From a checkpoint of a small transformer trained on Wikipedia.
Size: width 512, vocabulary 10016.
Architecture: LayerNorm before each block, no biases in attention or MLP, untied embeddings, attention and MLP in parallel.
Training: a variant of Adam for these matrices, 944M tokens, 7200 steps.
MLP neurons of a small language model. Each row is named by its layer, matrix (down: output weights) and neuron, and shows model dimensions 266-329. Each number is 50 + 12 x the weight over its row's rms, rounded and kept within 0 to 99.
A block is one neuron, or neurons of one layer that tend to fire together. Before each block is what it responds to, as a language model described it from the Wikipedia text at the highest values.

Main verbs, or their first word piece, right after to, did not, who, or a subject, as in to assist, did not want, rem(ove).
L8.down33:39 28 43 52 55 42 28 37 71 54 55 44 61 56 69 53 55 36 32 63 57 53 44 38 21 45 53 51 49 44 41 69 58 44 46 62 42 59 72 58 44 47 68 50 53 55 55 58 51 74 74 42 60 56 41 48 74 53 40 45 52 41 29 49
L8.down424:36 53 42 60 39 49 50 52 53 63 48 26 48 43 56 51 47 62 63 47 47 55 51 49 44 49 67 38 54 62 59 34 52 51 59 35 34 48 76 63 58 33 48 57 46 66 37 40 47 49 47 39 61 32 27 77 37 46 40 51 35 55 54 52
L8.down595:23 69 48 76 32 58 40 53 41 39 46 46 39 37 62 52 60 50 49 47 60 47 56 48 47 63 57 58 68 62 55 48 52 53 53 49 39 39 61 65 49 54 65 43 44 55 47 51 51 34 31 37 59 37 33 77 69 53 44 56 47 63 62 55
L8.down796:47 45 63 74 37 42 63 58 54 34 46 43 51 50 65 38 40 56 40 41 63 55 60 52 42 41 35 57 53 46 64 45 46 41 49 41 19 46 52 58 35 61 55 64 39 51 59 36 50 51 39 41 63 50 53 65 51 67 56 45 50 31 71 33
L8.down1392:43 50 38 47 52 69 34 50 49 50 32 52 47 32 50 45 62 60 59 34 59 43 69 46 52 42 70 44 61 57 59 33 44 46 50 29 40 40 43 57 55 29 63 62 72 70 47 50 54 32 29 52 68 39 26 85 55 37 44 53 36 64 54 59
L8.down1435:21 30 35 68 36 49 77 58 59 26 44 42 43 70 58 44 45 33 48 58 50 56 66 64 45 58 62 97 42 55 39 49 39 60 43 67 60 39 54 25 44 60 70 61 43 57 35 63 55 59 53 65 64 39 67 56 45 42 42 56 43 33 22 47
L8.down1702:54 51 81 39 39 61 62 47 47 57 49 39 23 30 62 60 51 37 56 58 61 42 56 56 36 61 59 35 65 50 77 45 53 66 55 60 40 50 59 52 54 33 55 55 36 45 62 40 57 57 49 33 51 54 45 40 65 34 66 47 62 56 51 49
L8.down1898:47 63 51 71 43 19 40 42 62 52 31 30 38 57 50 36 32 64 57 38 44 53 64 52 48 47 47 28 44 62 53 52 54 29 69 32 50 56 46 49 52 38 29 52 21 55 26 48 42 35 58 29 64 20 60 55 79 54 38 32 48 65 57 69

Tokens inside dense semicolon-, colon- or pipe-separated data lists, such as race-result codes with finishing positions (ATL 17, SMR 8), certification lists (RIAJ: 4× Platinum), stat or credit entries, and table cells.
L4.down288:56 68 64 74 55 37 52 77 31 39 45 59 39 49 68 71 78 36 54 55 30 61 57 54 54 53 61 38 71 40 45 63 43 30 51 42 45 49 40 46 59 68 55 36 44 61 44 54 65 67 54 29 58 47 61 70 64 65 56 44 32 62 60 41
L4.down340:50 51 77 53 63 34 38 54 53 39 51 41 44 51 27 61 52 29 46 37 33 73 57 35 62 57 40 36 54 32 54 69 60 53 61 33 27 54 30 61 64 44 52 45 46 49 45 60 79 41 72 45 52 42 49 78 58 54 54 48 43 51 41 62
L4.down563:18 43 37 49 72 45 26 52 57 55 68 42 45 36 31 38 78 66 47 44 56 55 41 45 36 63 64 38 37 71 39 37 51 47 57 55 36 60 49 24 39 50 53 11 57 44 37 54 46 53 65 47 60 21 36 69 48 38 55 48 45 31 59 53
L4.down1341:50 49 42 60 72 66 56 47 48 36 55 63 47 58 50 53 52 62 48 27 44 39 37 65 49 44 53 32 41 55 27 38 51 62 45 64 39 33 48 64 58 59 45 64 46 44 70 50 61 79 48 33 53 41 66 46 45 53 27 30 56 42 57 53
L4.down1365:60 43 59 51 57 53 64 44 38 54 52 39 44 63 42 39 56 54 44 50 51 34 31 47 61 60 67 69 36 60 55 41 43 48 61 32 48 47 69 31 42 48 47 50 40 43 21 54 26 37 36 58 46 38 43 23 48 56 61 66 46 58 46 51
L4.down1598:47 57 56 62 34 56 68 48 43 28 23 76 55 57 52 62 77 49 35 62 53 66 51 56 38 44 56 64 60 74 64 50 73 71 41 75 55 64 57 58 75 53 40 37 44 48 68 59 59 52 38 42 80 37 44 33 62 42 42 47 52 45 37 54
L4.down1805:45 73 51 45 65 47 25 50 76 58 54 49 36 60 55 65 42 53 47 64 42 59 46 71 70 39 41 59 59 31 55 56 58 64 51 46 48 53 58 61 69 43 65 50 59 55 65 44 80 56 54 42 64 73 47 38 50 60 36 54 69 39 37 44
L4.down1924:42 55 64 47 58 21 36 57 66 37 56 48 57 28 67 47 49 60 31 38 33 62 43 45 55 39 48 52 36 40 55 49 53 62 65 68 58 46 51 66 55 45 46 55 35 44 36 56 62 49 47 34 30 43 35 32 54 55 49 45 34 39 46 38

Plural nouns or their final plural suffix piece, often after a number or quantifier, such as votes, sheets, purchases, households, episodes.
L8.down204:53 54 57 39 55 28 41 42 39 51 63 65 30 71 39 51 46 51 49 42 47 42 63 56 40 66 60 76 43 42 52 35 61 38 33 66 44 64 42 47 47 50 64 36 54 44 51 53 43 48 36 47 48 55 68 39 52 54 60 66 57 51 72 42
L8.down335:64 40 36 47 58 42 44 63 50 49 54 43 42 61 49 38 29 70 56 50 39 32 53 55 49 47 54 56 40 56 34 38 73 32 28 52 36 52 46 52 48 62 33 36 66 39 64 43 38 47 57 48 57 63 64 45 18 48 68 50 49 53 48 62
L8.down437:69 41 40 12 69 22 46 49 52 51 54 48 22 47 42 62 38 39 42 42 43 32 64 53 69 84 45 65 46 48 45 62 54 55 37 60 37 74 46 51 51 64 34 52 46 62 48 26 42 50 54 43 46 60 44 53 51 59 50 74 45 58 44 51
L8.down444:71 61 35 29 57 49 45 59 56 59 54 47 66 45 44 54 46 57 62 41 51 68 51 57 45 52 44 56 37 65 24 30 46 33 41 44 57 58 67 51 53 71 29 48 44 52 45 62 47 63 60 52 47 54 67 34 32 68 57 37 52 59 42 58
L8.down476:80 35 39 50 46 59 64 42 60 48 54 39 44 47 55 38 61 40 28 62 44 29 56 84 34 58 63 47 52 50 44 40 51 50 46 54 40 72 61 36 45 53 42 35 64 41 41 61 58 65 51 29 45 37 43 55 50 54 34 55 51 54 42 70
L8.down784:32 39 36 62 52 47 68 42 51 56 54 52 38 37 79 76 62 52 62 52 52 48 43 29 34 66 40 80 54 64 58 47 55 66 36 36 50 44 46 32 60 52 48 39 51 53 41 29 27 50 50 40 38 55 31 60 51 46 48 51 38 31 66 46
L8.down1405:67 48 57 50 58 57 66 38 58 52 50 53 33 51 42 43 58 47 49 57 37 36 41 65 62 50 62 57 41 58 56 48 50 40 39 41 36 70 62 64 53 56 56 71 49 55 40 47 62 39 57 52 54 80 64 50 56 67 53 68 55 49 38 51
L8.down1465:59 38 49 71 47 43 52 42 41 49 43 37 50 33 35 46 72 60 42 35 39 43 64 40 66 62 41 61 36 65 46 48 33 48 46 50 41 74 53 67 41 47 42 43 50 52 62 60 52 37 57 59 50 48 46 62 51 58 55 55 57 54 40 56

The final word-piece of a person's surname, or the separator right after a name or place (|, of, /), mostly in tables and lists (Burn-s, Hew-son, Gonzá-lez).
L4.down392:47 41 40 77 63 45 40 52 61 57 38 60 60 39 39 71 72 58 49 59 61 50 46 56 55 62 49 56 53 54 44 35 55 50 32 53 30 51 60 29 63 63 42 28 53 33 48 52 42 73 38 54 37 31 43 58 58 59 44 61 67 43 51 72
L4.down449:56 49 47 66 32 24 53 50 53 60 57 49 30 48 60 57 47 57 43 36 40 60 46 26 35 46 51 45 68 42 53 51 52 47 33 64 56 63 50 48 54 63 54 45 62 30 63 54 42 39 45 58 50 38 66 43 46 55 73 49 51 62 49 61
L4.down693:38 57 45 49 86 37 54 43 59 40 42 46 70 41 37 34 57 79 50 51 54 53 42 53 55 41 77 55 45 49 59 36 43 46 50 42 57 63 55 43 54 49 45 56 34 71 48 65 43 46 31 65 54 48 34 60 43 53 61 47 59 40 42 56
L4.down1018:46 38 61 39 50 50 63 32 33 61 53 31 26 41 29 45 53 47 71 53 60 72 23 63 71 56 60 49 63 54 44 52 27 50 66 69 47 55 35 58 42 60 37 64 51 45 43 45 46 46 38 50 56 38 73 57 39 59 69 24 63 59 74 46
L4.down1655:48 42 43 60 57 70 59 42 79 56 31 64 45 51 46 50 25 61 56 75 50 54 57 48 29 64 60 58 35 47 55 41 46 47 41 51 78 39 62 23 50 56 50 55 38 63 74 67 41 64 43 66 47 37 57 54 48 58 38 39 55 68 33 67
L4.down1662:44 55 51 62 52 45 29 47 66 50 43 54 43 49 46 52 42 46 49 54 53 49 54 63 45 71 38 32 61 43 40 57 44 48 61 66 44 49 41 44 32 32 56 48 45 54 69 61 49 42 24 42 59 37 37 62 50 49 54 54 53 60 59 32
L4.down1734:54 32 40 47 53 73 53 80 46 56 59 42 61 45 43 60 57 42 49 46 71 29 63 63 54 53 76 26 44 41 34 48 58 62 59 50 46 34 49 51 64 55 49 39 57 38 59 44 49 49 60 49 41 53 43 77 63 54 50 61 66 36 36 46
L4.down1845:48 39 57 49 60 70 47 46 30 47 51 56 79 45 48 52 61 65 58 55 54 39 54 40 48 64 60 33 42 47 42 41 48 45 56 61 62 42 43 47 49 37 54 46 62 56 71 61 39 71 31 50 43 31 54 53 51 46 47 38 47 49 38 51

Plural noun tokens or endings after quantifiers like several, many, other or numbers, such as scientists, singers, members; also they/who referring back to them.
L6.down57:63 61 47 27 58 41 79 45 34 59 42 44 45 45 41 53 40 35 32 57 37 48 65 51 51 59 42 56 53 36 44 38 60 45 56 57 38 45 49 43 54 49 72 68 40 58 51 40 56 45 38 69 49 53 62 64 49 57 38 58 47 47 76 60

Main verbs, or their final word-piece, that take an object or complement, often after "to" or a subject in plot summaries: meet, arrives, sends, promoting.
L4.down600:48 50 55 44 57 58 44 43 55 21 34 40 40 55 50 52 47 40 57 29 39 60 56 56 40 61 30 49 61 46 44 50 35 35 52 45 67 44 34 40 28 42 55 54 42 52 41 37 49 77 64 26 48 49 61 64 61 45 40 52 48 61 48 66
L4.down899:31 46 49 66 56 67 63 55 52 62 52 66 32 48 37 57 62 58 32 42 47 34 40 62 57 65 35 48 58 64 73 55 40 51 59 44 62 44 71 55 54 62 44 38 49 49 50 57 53 53 49 60 66 46 43 53 44 67 39 79 44 49 36 75
L4.down1220:41 62 28 43 62 49 39 34 47 50 53 50 44 32 36 49 51 37 68 40 67 39 50 63 63 65 52 38 61 47 64 49 33 63 54 33 51 37 58 54 51 38 46 53 35 46 35 68 41 63 53 72 27 59 49 45 46 64 85 42 47 44 51 67
L4.down1295:45 54 59 55 32 72 43 64 51 48 68 78 40 20 66 49 29 43 50 66 63 67 47 51 61 45 24 50 57 39 59 49 45 38 39 48 60 54 55 53 55 43 56 54 50 33 43 42 57 66 40 50 40 49 33 63 66 48 33 67 70 70 38 55
L4.down1510:61 61 79 32 73 56 43 60 53 40 53 52 69 46 27 49 64 59 54 41 25 44 76 49 47 53 65 45 63 59 63 41 68 52 53 43 51 56 56 32 78 73 29 56 48 47 53 61 44 48 51 69 28 51 54 55 55 33 69 53 40 54 51 50
L4.down1562:53 41 66 55 60 54 64 43 46 28 83 68 25 37 36 48 44 43 59 50 80 54 47 33 55 39 48 66 69 26 45 40 35 43 50 57 52 57 59 51 52 42 37 45 58 59 56 54 73 48 50 40 54 50 48 48 74 45 58 53 47 45 52 68
L4.down1615:43 47 60 45 50 55 65 51 37 45 50 47 41 35 47 52 36 60 52 40 47 48 28 32 55 45 69 36 63 25 49 18 42 68 68 52 31 64 53 40 67 47 43 38 50 52 50 38 51 78 60 56 68 44 59 54 63 50 81 53 79 39 58 71
L4.down2014:44 39 58 75 75 54 36 44 64 51 61 41 51 44 41 28 25 55 53 50 48 04 57 54 33 44 44 64 48 30 59 48 59 38 52 40 66 41 60 60 70 66 23 53 45 40 25 70 62 31 31 47 44 42 48 57 38 47 51 37 58 36 47 66

Spaces, hyphens and punctuation between a short uppercase code or ID digits and the next number in dense lists, e.g. "CLT 15", ISBN or CAS hyphens, and table cells.
L8.down218:41 51 52 50 45 52 53 65 63 33 40 41 63 46 44 19 76 63 60 48 33 27 41 45 54 61 51 46 43 53 43 63 53 41 46 62 62 42 40 46 65 57 24 56 51 56 55 52 62 71 52 61 64 46 56 67 47 69 52 37 41 55 60 34
L8.down321:60 60 53 59 64 56 58 46 52 45 34 48 63 48 43 53 47 52 54 35 44 38 38 50 63 24 55 46 33 45 43 64 40 49 27 52 38 65 30 57 47 58 50 57 48 51 52 31 44 53 57 57 68 53 60 33 26 59 61 53 45 51 55 59
L8.down527:60 49 59 44 41 54 43 42 61 55 70 57 55 49 50 56 37 49 32 44 70 34 60 44 49 47 55 26 55 42 47 66 53 61 49 41 32 40 53 21 49 52 26 51 32 36 40 51 67 49 47 67 45 40 45 32 52 43 54 30 48 41 67 53
L8.down819:42 46 80 62 62 48 50 55 51 40 31 56 41 53 60 48 55 53 56 31 56 65 41 46 54 56 52 29 47 63 73 37 64 30 46 45 24 47 57 56 72 40 45 17 42 54 55 54 61 32 41 56 48 40 44 47 52 45 39 32 59 19 33 26
L8.down1328:48 63 30 56 41 41 40 47 23 42 37 52 63 53 57 67 56 35 60 38 53 45 48 65 35 48 42 29 28 54 57 50 38 67 67 31 73 51 61 41 45 67 49 41 38 36 54 50 56 37 31 58 37 66 58 54 53 40 35 48 42 52 54 71
L8.down1686:48 61 65 46 49 40 47 30 52 54 49 53 46 56 71 60 41 51 59 55 56 54 44 75 41 35 55 61 64 47 46 40 50 53 40 33 41 42 47 45 58 53 54 64 49 44 45 51 67 52 32 49 52 66 55 59 60 52 45 65 53 28 52 65
L8.down1750:53 70 32 57 40 57 48 36 56 54 74 60 46 41 45 60 46 49 59 62 66 53 52 63 30 55 32 63 49 55 69 26 63 41 41 50 55 55 39 61 49 49 56 57 39 43 59 46 65 41 55 28 58 46 40 53 44 57 45 43 47 42 72 41
L8.down1787:44 57 47 37 42 53 33 60 57 57 46 51 41 39 52 59 52 48 57 63 60 67 45 64 32 47 47 69 61 44 54 49 46 46 44 31 43 53 51 45 53 42 54 36 33 40 54 70 46 41 64 45 30 48 68 61 39 58 48 69 55 61 67 75

Final word piece of a person's surname after a first name, often in tables or credits, such as Nesb-itt, Bogdan-ov, Wach-mann.
L8.down85:61 30 47 50 47 61 38 47 57 55 20 27 40 59 42 64 43 35 42 42 54 37 47 59 45 63 52 48 50 65 44 55 62 40 47 62 31 47 54 56 63 37 53 23 52 50 67 51 72 37 51 46 45 61 65 63 61 42 37 39 56 64 52 50
L8.down534:53 33 60 55 52 37 56 37 50 58 53 27 31 51 58 54 49 60 27 61 57 31 73 51 59 51 45 61 58 51 49 39 44 47 62 45 46 46 42 47 13 80 46 42 44 41 65 52 64 61 41 55 40 34 36 41 44 52 22 48 56 58 62 35
L8.down584:38 51 33 26 47 31 36 50 45 47 51 31 50 43 47 51 56 46 49 65 48 46 65 38 60 40 67 81 43 39 47 46 51 40 53 37 32 51 70 64 33 50 49 47 33 72 40 37 46 58 67 55 76 44 37 41 48 53 48 52 48 47 58 50
L8.down586:62 42 41 42 46 62 28 65 28 50 55 50 46 41 29 53 29 51 35 66 54 49 50 50 67 67 57 53 47 66 58 51 21 66 60 36 55 32 44 31 42 33 44 48 44 44 52 47 69 45 44 44 72 56 52 52 39 44 33 48 42 51 55 46
L8.down754:38 44 43 27 49 65 32 57 56 44 60 41 39 46 66 62 55 47 60 53 61 45 54 42 60 48 43 41 41 45 50 62 55 35 44 72 48 41 56 50 25 40 74 52 40 36 68 43 59 53 29 58 45 43 39 57 56 28 29 56 43 66 45 52
L8.down975:72 38 41 41 41 67 43 52 46 58 65 59 47 74 19 51 38 46 55 64 49 56 50 43 52 57 52 45 49 46 52 54 61 68 57 55 62 60 33 62 40 52 37 33 45 54 67 62 46 40 61 46 47 53 41 52 59 58 50 46 50 51 59 45
L8.down1642:44 69 57 63 77 42 47 57 61 73 42 46 55 29 42 30 45 68 49 55 37 59 63 43 50 47 64 62 45 38 42 44 55 43 60 46 69 49 51 40 42 62 54 51 32 71 45 49 54 57 69 51 43 45 58 55 38 63 49 42 57 37 51 47
L8.down1778:57 39 49 73 24 39 65 44 41 44 28 44 34 44 65 48 62 70 34 54 61 65 20 36 67 71 62 55 58 64 58 46 52 30 59 49 39 53 55 45 51 25 46 50 58 45 13 51 60 79 35 52 72 40 60 61 63 38 63 33 53 59 35 55

Ends of verbs (often suffixes -ing, -ed, -s) whose object or complement clause follows, especially speech and stance verbs: denied, acknowledging, insists, called.
L6.down412:37 40 72 66 55 71 34 52 43 37 52 61 41 40 57 25 76 58 58 44 62 50 47 55 56 43 42 47 69 45 59 54 40 45 50 40 64 71 52 48 58 38 54 46 31 38 41 40 49 53 44 39 63 37 40 54 57 55 51 35 25 49 36 67

Final token of a noun, usually a plural suffix like -s, -ations, -ils, ending a phrase before a comma or preposition: roles, positions, trails.
L4.down221:66 40 49 60 54 36 73 58 31 56 37 52 31 39 58 28 50 55 51 77 55 47 25 48 53 64 53 54 58 38 72 48 55 49 55 41 50 60 50 35 59 48 52 39 43 34 46 55 38 72 54 36 43 30 35 43 68 26 26 38 64 50 78 40
L4.down491:62 65 47 39 65 64 50 40 71 54 63 40 50 55 48 39 33 61 66 48 34 62 60 62 53 51 34 47 36 53 44 55 57 43 66 74 49 38 54 54 41 55 38 45 55 45 77 42 44 59 66 48 30 52 60 58 67 40 63 63 32 56 52 45
L4.down972:60 40 47 58 73 51 63 37 70 49 62 46 53 45 27 24 46 44 49 58 56 41 56 49 42 50 47 60 44 38 40 46 47 48 63 53 66 47 58 52 52 52 54 46 66 39 53 62 62 39 67 46 57 41 65 40 47 32 61 52 48 56 48 49
L4.down974:57 51 56 35 47 67 37 51 60 57 59 45 33 46 37 30 56 41 57 68 68 51 63 40 54 63 44 66 44 49 45 56 52 48 53 57 53 29 64 67 45 54 46 54 66 43 53 63 27 38 60 71 33 15 40 56 45 45 66 33 48 43 52 53
L4.down1078:50 60 38 44 50 53 19 60 53 44 61 49 53 56 33 50 72 50 42 51 44 58 47 45 79 59 73 54 51 52 51 34 41 60 62 51 35 59 58 45 62 51 49 41 43 52 45 45 47 51 39 60 38 22 51 50 66 51 63 59 43 41 40 38
L4.down1098:76 43 54 52 33 31 45 50 54 44 61 59 52 47 29 44 50 46 22 47 69 55 69 49 53 78 54 57 48 49 62 49 45 46 43 40 30 53 27 45 56 66 64 47 22 35 43 66 62 50 45 66 50 41 43 51 39 50 44 50 44 49 49 53
L4.down1498:60 61 43 47 37 43 65 49 52 57 57 48 40 46 34 57 29 47 58 39 48 48 48 31 52 64 54 69 53 61 47 61 56 68 55 50 45 55 44 63 39 59 65 47 40 47 61 69 41 32 59 68 67 50 57 50 33 34 61 60 50 63 72 70
L4.down2013:60 37 53 43 48 45 58 37 34 40 33 54 41 63 69 38 46 60 49 68 54 44 55 28 47 64 52 65 41 36 34 39 58 62 68 63 53 47 49 51 66 58 54 51 38 41 48 55 49 48 63 84 42 51 49 68 55 22 48 58 61 36 38 55

Tokens inside proper names, titles, codes and lists, such as the in King William the Lion, hyphens in KMWX-FM or GOES-2, and semicolons between race-result entries.
L6.down2029:37 48 37 42 33 40 47 68 51 68 55 45 48 34 37 29 35 45 44 42 33 40 54 44 32 56 53 63 39 57 59 36 50 65 71 63 52 60 63 46 34 39 64 63 38 41 42 64 24 34 58 47 40 40 56 45 60 64 51 76 58 66 58 63

Surname pieces of full personal names, and the comma, bracket, bar or heading mark right after, often in lists and tables (Edwards (, Alexander, Jr).
L6.down1381:29 35 62 65 30 51 30 30 36 46 53 63 57 58 31 49 38 34 40 56 33 68 52 44 49 49 44 53 57 60 58 30 49 21 40 53 60 21 42 24 37 56 48 41 59 40 68 35 61 48 36 45 49 53 54 59 72 68 52 52 46 47 63 54

Commas inside full dates (July 19, 2004) and city–state pairs (Memphis, TN), often in tables and biographies; occasionally mid-word pieces.
L4.down29:54 38 51 62 44 34 47 52 43 36 71 54 40 56 57 29 58 30 43 70 72 46 59 45 62 46 61 50 38 52 75 33 40 55 43 46 62 48 46 39 46 63 48 40 40 22 35 54 60 30 42 59 53 60 66 60 14 53 38 48 50 40 31 48
L4.down58:64 46 45 54 52 10 48 45 46 63 51 40 52 51 48 54 51 38 50 53 44 37 67 52 44 57 54 41 38 48 36 51 55 53 38 56 45 34 40 49 39 42 53 44 35 33 50 35 33 66 71 52 54 56 55 36 43 31 48 48 54 59 61 50
L4.down868:42 46 36 36 57 40 59 48 63 52 52 52 64 58 60 58 45 33 32 25 56 52 59 55 54 48 46 45 40 55 43 34 65 76 62 63 54 58 51 34 52 51 63 55 47 49 51 72 30 34 81 53 42 69 42 17 63 35 50 62 77 55 50 47
L4.down1124:29 48 62 73 46 55 35 40 75 55 24 54 47 73 64 54 58 21 37 42 62 38 36 76 73 68 57 52 55 62 36 51 41 61 38 24 53 60 39 48 41 52 48 67 41 47 64 57 59 38 59 69 56 71 41 47 44 39 53 59 57 46 50 62
L4.down1196:48 27 48 57 41 51 69 31 59 39 41 50 56 52 51 43 57 42 59 65 36 41 41 40 61 54 45 54 40 57 45 50 56 50 46 39 19 43 42 41 30 58 50 54 56 53 56 54 63 62 47 36 65 52 60 61 40 38 59 55 50 66 66 56
L4.down1803:67 36 68 52 55 61 32 49 36 72 56 49 39 44 41 35 43 51 50 60 53 49 66 51 45 58 38 64 43 59 35 53 67 37 44 42 60 45 47 30 66 43 40 37 67 62 56 47 51 46 42 54 45 48 45 30 74 58 73 71 48 52 50 56
L4.down1825:72 56 51 43 45 33 34 29 50 57 52 34 72 59 43 53 65 44 66 57 39 72 57 49 56 51 42 42 34 57 38 60 30 67 45 80 36 39 70 49 50 44 41 43 28 62 46 37 42 44 40 48 54 52 36 40 53 32 59 50 43 55 48 63
L4.down1834:62 59 44 51 55 59 50 12 54 51 55 52 49 44 37 27 41 72 49 61 69 44 52 45 66 55 39 46 51 55 49 69 34 51 61 60 43 38 54 42 43 65 48 60 75 53 61 46 40 45 52 50 42 52 51 46 59 55 65 41 82 26 63 55